{"norm": "layernorm", "parallel_block": false, "init_std_up": 0.0966, "init_std_down": 0.0102}
MLP neurons of a small language model. Each row is named by its layer, matrix (up: input weights; down: output weights) and neuron, and shows model dimensions 96-191. Each number is 128 + 24 x the weight over its row's rms, rounded and kept within 0 to 255. Numbers have three digits each.
After each neuron's rows, "fires after" lists the tokens most often just before its 100 highest values on Wikipedia text that the model never trained on.

L4.up275:177133145147139161126103124124111148089152157123098171146123176099151084104144107130141121156169100121130168135099116145115097145133083118135116104104120128140152137105125137141168116080153043147145125143150158111118138147138097168133139161152127132158131130142141142121131142097097142121
L4.down275:130103153149089110132167138148115127094116138130122062134109114093112124163155139138107102070100100087121119101177160133092147103122086106131140136114137127181140056154134159121108120133134124127135115165124128097140102161179155142141131105086157108156147152117132112123124149102160102160
fires after: " ", "s"

L2.up825:102119133109115137128110146100160144127167082137154118104117133126154139131112116094210125120126162140217130149148137145109131116112129149104075124120123138090131124189143158129124149140113129139148150107157069114108120127083138087110121091160171104110145122114155152125128164129128138115
L2.down825:144128137154125151103141156095132103114139174116142103122160106127140135092171097090117159141169133120131118080153105090130104124126138152130094149133131168127124140181112145133134093052098135105131097089107158144145109153128074136125117157135158154149169137130122115116097114148102166137
fires after: " the", " The"

L4.up733:161142120159107091123108122161168161119145108108133143113137124130080139113148129128166139145148075118141140149144141125166147128131109106076148130144167135157129172128118153108095134152145137192112110080182166129164105107147104156128121175078131139155099133103068110130119138136097158120
L4.down733:178116132126090144107146153096171136136099129120147106156122123138147116156093143106109152130128141110109129110141171124102108135179140119122138129130151140136124131125094141100104102097092149102178137099113142141110096103117121162074180138168118143153178140125173156107145137096158096117
fires after: " ", " in", "-", " re", "s"

L2.up24:125131135116133142113172149116122111135130082112147122153095167145076162060155089069130101141155127158138097125121129162087151101109122105121093134179086111111129129128155112132132095118116098128099150117131122112075168137120159104121146125157132148156137129098125137118114123134140130113
L2.down24:131105096158110098108102112161091139121165167125122124106096115129129120118094101133115152204182128138159127173125145125130133093164127126127126089143105121148127132147145147174138144139141092133083076170150115151085129144108113169177105126134134107148113140124110131098096118146095134163
fires after: " the", " National", "H"

L4.up452:141143134161145123150153134115120148127111181162122187138106121147089096120127110128132123136124137145128112077101140134104134188095128103123076171144126122102159115118106137113115152151115181135141146146159091144139114196112114109066130120150161118104134155132100146159116140064140174147
L4.down452:113126144154126113131142108141138131115165174134142122103148079110100135138184137141138113123135134149143147125116167132134110204128152134114118155130165112129092108125123146133092096125089107153135115135153124154106136085129132133112120095149130163151219104076138154102106117167087101119
fires after: "e", "S", ".", " E", "te"

L4.up62:150123140086129173098149101137130095104140140103088119114079151114142096162135129184187134130118101113167139134113126137170137146112117182178142143115174137156134119120110088154121143115139112120128137156156167130112100142133102154163100085137132130103164114112138103105145079107088148170
L4.down62:101124115110155148109114121093117123134096131106091091139136129146127141132153148100114136133126123131100119123123162102111106104117099108120143070126176138137159120117143148094142151140111133138097129128165102130132131145136164179134109121086159127153132115116126102194130122138124076143
fires after: " re", " Re", "Re", "con", " Con", " pre"

L4.up439:134156113165141119158139141110118136128102089146103111122122105118103130130093120138123118150129167138132147123141118135128112102143121122115079122163146124101141128161119118100143156167122096120162189118100093119117103132124132129106083108133112121066122182133119086148108115133147126156
L4.down439:124124098143154122084167084100127077100102125145153110171133141127118138145159122144157136077144113140098101117118146096133149126090082105153105122095152099143098142170108141142116132126121126126110116142143158131144126136147162101127173150131184108095153112133168102160137168138123116140
fires after: "0", "8", "1", "6", "9", "7"

L4.up571:143098134117088186131149079154157143152130153167142110193093121105149117099155127159153144093145153109159141107135092150160132090106117146126111104130112138167115103086129137161086148135150141131110140097165122162135127097101108155162136128154145104100119167125164105115145103117150162131
L4.down571:100140111150172088151102091110094154149124123126115089131179121134102182127163135123126105115091097105165142126130090133130145114073088140147133114153123132132118084136129114133122125156104160101137145123122146100139091155099123088146113165137137143080176077110162127161098129183122172104
fires after: " f", " D", " S", "al", "s", " F"

L4.up168:160145144140166151127106090151126143111159153099129157110108139094140145090103114173145127088099119079081128155149139149129157096140146150117157140133147147146106129101147159116118094174110105103114144159139144140103121112145136097142124101150141132109110133083143104111153102160115132138
L4.down168:139153100161058156125145157137113151138163114114106132144156087134069136128128118129139115133103129162125089135113135169120129155131125148141144181100146107097099134115126171141130126103128078120122142119103091146137156151141174170158127119147144150092120125106094131140158157101160142148
fires after: " re", " to", " pre", " co", "depend"

L4.up915:092139152113132114103140170121157115134162097119123131094137154134126136119124093115206145116176157114125173141121103096120124091132151061098143102145108139121160100128142127119090077142130148128120172100130125115132141099132126125122115119124174132124139092161150141116092137121141145128
L4.down915:134111163152154095109091109127132165118127135125172101161151102144147107159186183153164121116151127148148111100092110124135125139132150157172165143121152120168103122127095103155100155104125156085115066114102101124141098140169133126134134094124160135150118122094071159124134160101126124121
fires after: " the", "s", " a", "-"

L4.up481:163135129138120125106088125140159124122128134112086140154122122116124084119147109111175128106143098122163149129099130099138153175148116154089135122116141120138088144078136151161135105129149130138192134088133108129169111147143106165126135166170124107176140108149128139141122105085126173101
L4.down481:092125151081134152134147138116120133071135131119144072168119148143140111132134188108120136118108100159165149120157169135113147081140141113135115150127156113104091088151151135108153167105098148102101100134128088140140108154131145160115142138149134106129131153124112114106156115182150081118
fires after: " ", "1"

L2.up246:149118146123129131122073114102152123111115116187143090087108144110144138147142126135132107094116119142125125174143126107148123165127104129134109108152114154123107140123096120095128133145106084113151099122129125071165139105084128102134101141113153165117109130132161118102125125098134094169
L2.down246:116133126128131128168093133128138106099142094123076134181157173138101113165139163128124122122166136098107123125123112126095111124107126134128102087147115140140116110162122111068129110104139139150102157127126129159158119114173162131073148144183122130103124148111157120131129117147152111103
fires after: "1", "0", "8", "2", "5"

L2.up468:112121118162102103095130155090132108155138105145144132107115140096141141144117117110144121137112128130180124116171133165160146130118133098114120145107120143089164120124148148131154135172128150140104169120131091060133120099088123109125157111118165138123164130113117140126115129114140140119
L2.down468:133130101118087145120128146093113079086169134108120109146130148115080137093134134142159126073149150105120120097102119135110108128111120131121105129176159148094126144121132146129108102113090145121116102096137124150133104120100109174144139143181098150112134134136179150154148132110133151154
fires after: " the", " The", "The"

L4.up492:104168088100072159116167135118102158180119133119164159119087109112095133173150111133118140087117128131158162158097146142134119128146134129162136121145099133111121115110124128117110113125118140125155133129128117118138126096108106131077116159132149113125117153141124166159145113126105128125
L4.down492:132142142145139100141114169095106142101119137152088160140114152116168097124116094135094128084093114074158140092156137144132115100151101128110138131125150115159140153119156128092109132149130108142146147132117068110106131115140139132136122175101156139158117166136148094163105151119066159135
fires after: "s", " S", "dr", "w", " W"

L2.up819:128122122128108088128144102113138114119110114173106139104119131167178122165195158099151157143081137092166132105104099147128143101115152135138104159092110160136137093115112147166115134094121140167134114114098156151143107123150102120122136125120120130166142134158135138137081118140132100151
L2.down819:136140130153128158160092117109142114108111108104116119129107133123104124075130119166145120131145146150182135161123136108108135148103124116154157091136097179158143161147136125120130125131092111143091080125105149147128149127144131142133140118177152115150146135147091105147115145187101127114
fires after: "'", "0", " his", "s", " its", " the"

L4.up367:120140146076128137133122144121170125135151140124113158153104140109156088145145132141141147059113111151137119132078167088115136118129129134122116153115099174086125104125122187143119106129144137082165111133141154108130104129148142172107179164120051127162146148102145101160150127144157132113
L4.down367:128108086149147143134140134136122172108137094124091099127157114100126125126129143125114146120136166126155155087077073103132122124118150086101127152116090114110108141123142091110186135167168126131132144149127128150146118098145138163084139103152136118107113165152085106151147118133101150142
fires after: " ", " (", "2"

L2.up266:116171141127134141101114149072170130130144078125159128105104140115111128145124128102113116103179148141166150139080148128093136107130164097138103126130177179113096127129118144140071119077124164133128131110114096099150115111109101116168145106126133152124164131141140090093118159169152122124
L2.down266:150131147137159171140131088107158176138143110112120108126132156126158108116113131131132096119113132143150116158097122119133131156182137196131145102123147181156100118121108109135066138103121114096125124133145156137146147126106182147158117138136074131130100149107131125131129101119131076120
fires after: " the", " The", " "

L4.up885:120142127158120101125173159072158078150140143136130134131135130148151191171134150083144104142128140131153128113160111141125142121149134179109142087125145089088165123124117141175107161177165181121131135095096133082146123092136145120114138107139081093157088125108098132140148130155125103124
L4.down885:152144171143133118099131109145123125076123097111134111084126146129112123097127122127072111120105080100053106131107130113142103102104139145118118102141126117111145172133143124097129081141114100182088142167137126117164126097141096119119121157133180091115177143152133165131126134149129160156
fires after: " the", " his", " it", " their", " her", " him"

L2.up813:106119111143099110069179156101087136158138115148117142122139160162146133159124102180127117152122109073148140129158126122164144083111125115112071179138112155087105120094112142138161105153116130144120138122152160090099124140122136118132123094117140113147106108109058091068106146100161086092
L2.down813:126148103151097155129112139110136086123128141133115140156105138122136124148129137127146134126120142130154130102151099129133142143149109094103149081157094103102111114106090107193116105132109126069118122075118059138134157145092132110139114103144107124149111100133127130138128104129136155129
fires after: " the", ",", " as"

L2.up121:115123086117141128102156165112142128117114119152122142108121152129144114139123132120166130132098161125115164106119084081158114137117136099121099131101156131115088131126183137116097093129145103141145175149179136144102108127150116104127120161096170145115094152129116133104128166073142165142
L2.down121:159115090137126121122141138130143087125093119094123078144138125107102150131185107108138120115086078144146112131138123131121109127147156132126109125106126163117131132126121138110119068128084135101108132103118170120115160134138131096112120119137158122154129168170136142115152163129178137143
fires after: "\n", "2", "-", " ", "1", "|"

L4.up479:121129197185126145061135148175126134120148108137118133130131150126088106116133096112138160180135130152119165138146161146191131114137103108185153134126117104163147128116141112161116072117103115132102116150147123127125103191139117109143097155102134161136118115165174088111096137123060169139
L4.down479:146121175101150136153148134149149118156134139096125128103140180078117142173203131144119163105129142094113166118152120116128178103116135129139144132110107118151113132103132162119108080139127097152108129111127055132168098129146155172136124130101130167133075120121144118122106133101113176149
fires after: " as", " As", "As", " at"

L2.up880:121124155114134121071145130136141090104147103134130127119117151119102136110106134119144193138101129122158131148085130082134132090137134117144082137111118087111124152110109110134104136096086124176120157135161132113186149143115112123125151158153117160129117110124117092160134145087114117132
L2.down880:098127140139185171142118088093116187112148090096119133170149089156133158134137185107086132125114110147131138120148150114090145151088140110123142087129123091140136110091083127191174093137132145097141188142138111109132144129122124121069145085157137127100112125129099123098145119102159086079
fires after: " an", " ", " the", " a"

L4.up732:104128122127138133130148078132155113170101102136118160150090162100100124150145190134106119125142121104114132063141148141160118117086093147142116085123134148121122135114165160152080151097102142152138148156130115130138159098152128122081124128158120169106096146150160132161164120110090135132
L4.down732:090141141129137152194132121106107112135148120130123108157139131145176162136105082075160106076100131142142140154154134148118137101115100144144110139092132149138162097150121085141117146151113147129121167125125108133108130145115153115122136130109110150173139067118152103179137106131133102072
fires after: "s", " S", "S", " Years", " Number", " It"

L4.up796:151150085142149132100146123103137092120135164122117142141104148085098111130144122097176093110084125135135116120155112112133112172119121120119124096067103164150136090103124116140133132129148159164128124129096145099135158153093119137124149116110085137138112072144161175130155114141116142161
L4.down796:115129101128166128169104111123145118109158133134106152116118100148109115159124142140124144099144116121122139127120115090123132136151133113126144157116121152125115102155118100122109148112098138139120110068124117070147152108116152111138153138087112110159126138101152163100120196153103138164
fires after: ".", "′", " +", " −", " Votes", "1"

L4.up399:143120167149116147131123094094134103111149107138126131167128115107138147158151116128167113107121131179130125122148161083153119146167107143096136125149156164124136149110139103158096094122096140061131108120121133155173130091148143141144094100127123087082094132086140119127114133176134118162
L4.down399:136128090139078148146123136123096155067144145120158125172116119128145131135118110110126146096106168150137129141122109141101083117124131119093121109146164161152129126170107121153146108133116157136116172118127136123111149111082159145132163133149144126142093129168168089133106109191112115069
fires after: ",", " was", " are", " (", " be"

L2.up497:151133140138122124162143157163145133113131129124137141101157157121135102171122091100146094136133113127125077161100103105135107142120072110133122145102139134114120162121146106153088123126139102139142191126150108131159086122139132122098153147153089112136128159101138092091137125154086111160
L2.down497:136111101122109164094154136096164156108175122169120117142119170140125156112065124125164111146114169105117117113120095146161117195111162164122114088097115152108108156108139066160152134152141116143108141127143108094133116156118101137107115123105147123139170096126139128113170110092124136112
fires after: " was", " be", " been", " to", " is", " were"

L4.up106:107123099116123120108153120153161118083147147135103149104127130141126132179106140095130112095129149144162119081088089134164135105176087130094076128145130124088130125133146152115118118169153152136131133141165135143109168140123114081144090131175119191122094137146131113121103152103180115112
L4.down106:103155140150153118138185124159121076090120179133091130122147133091183137143110131104164141133152178109098127121153106136107143121144167130110178103113121105080108127101124144158132115102084146132152123147149071156118108150102117133119146125146117154096112109152145133139125137136132080127
fires after: " St", "9", "8", "."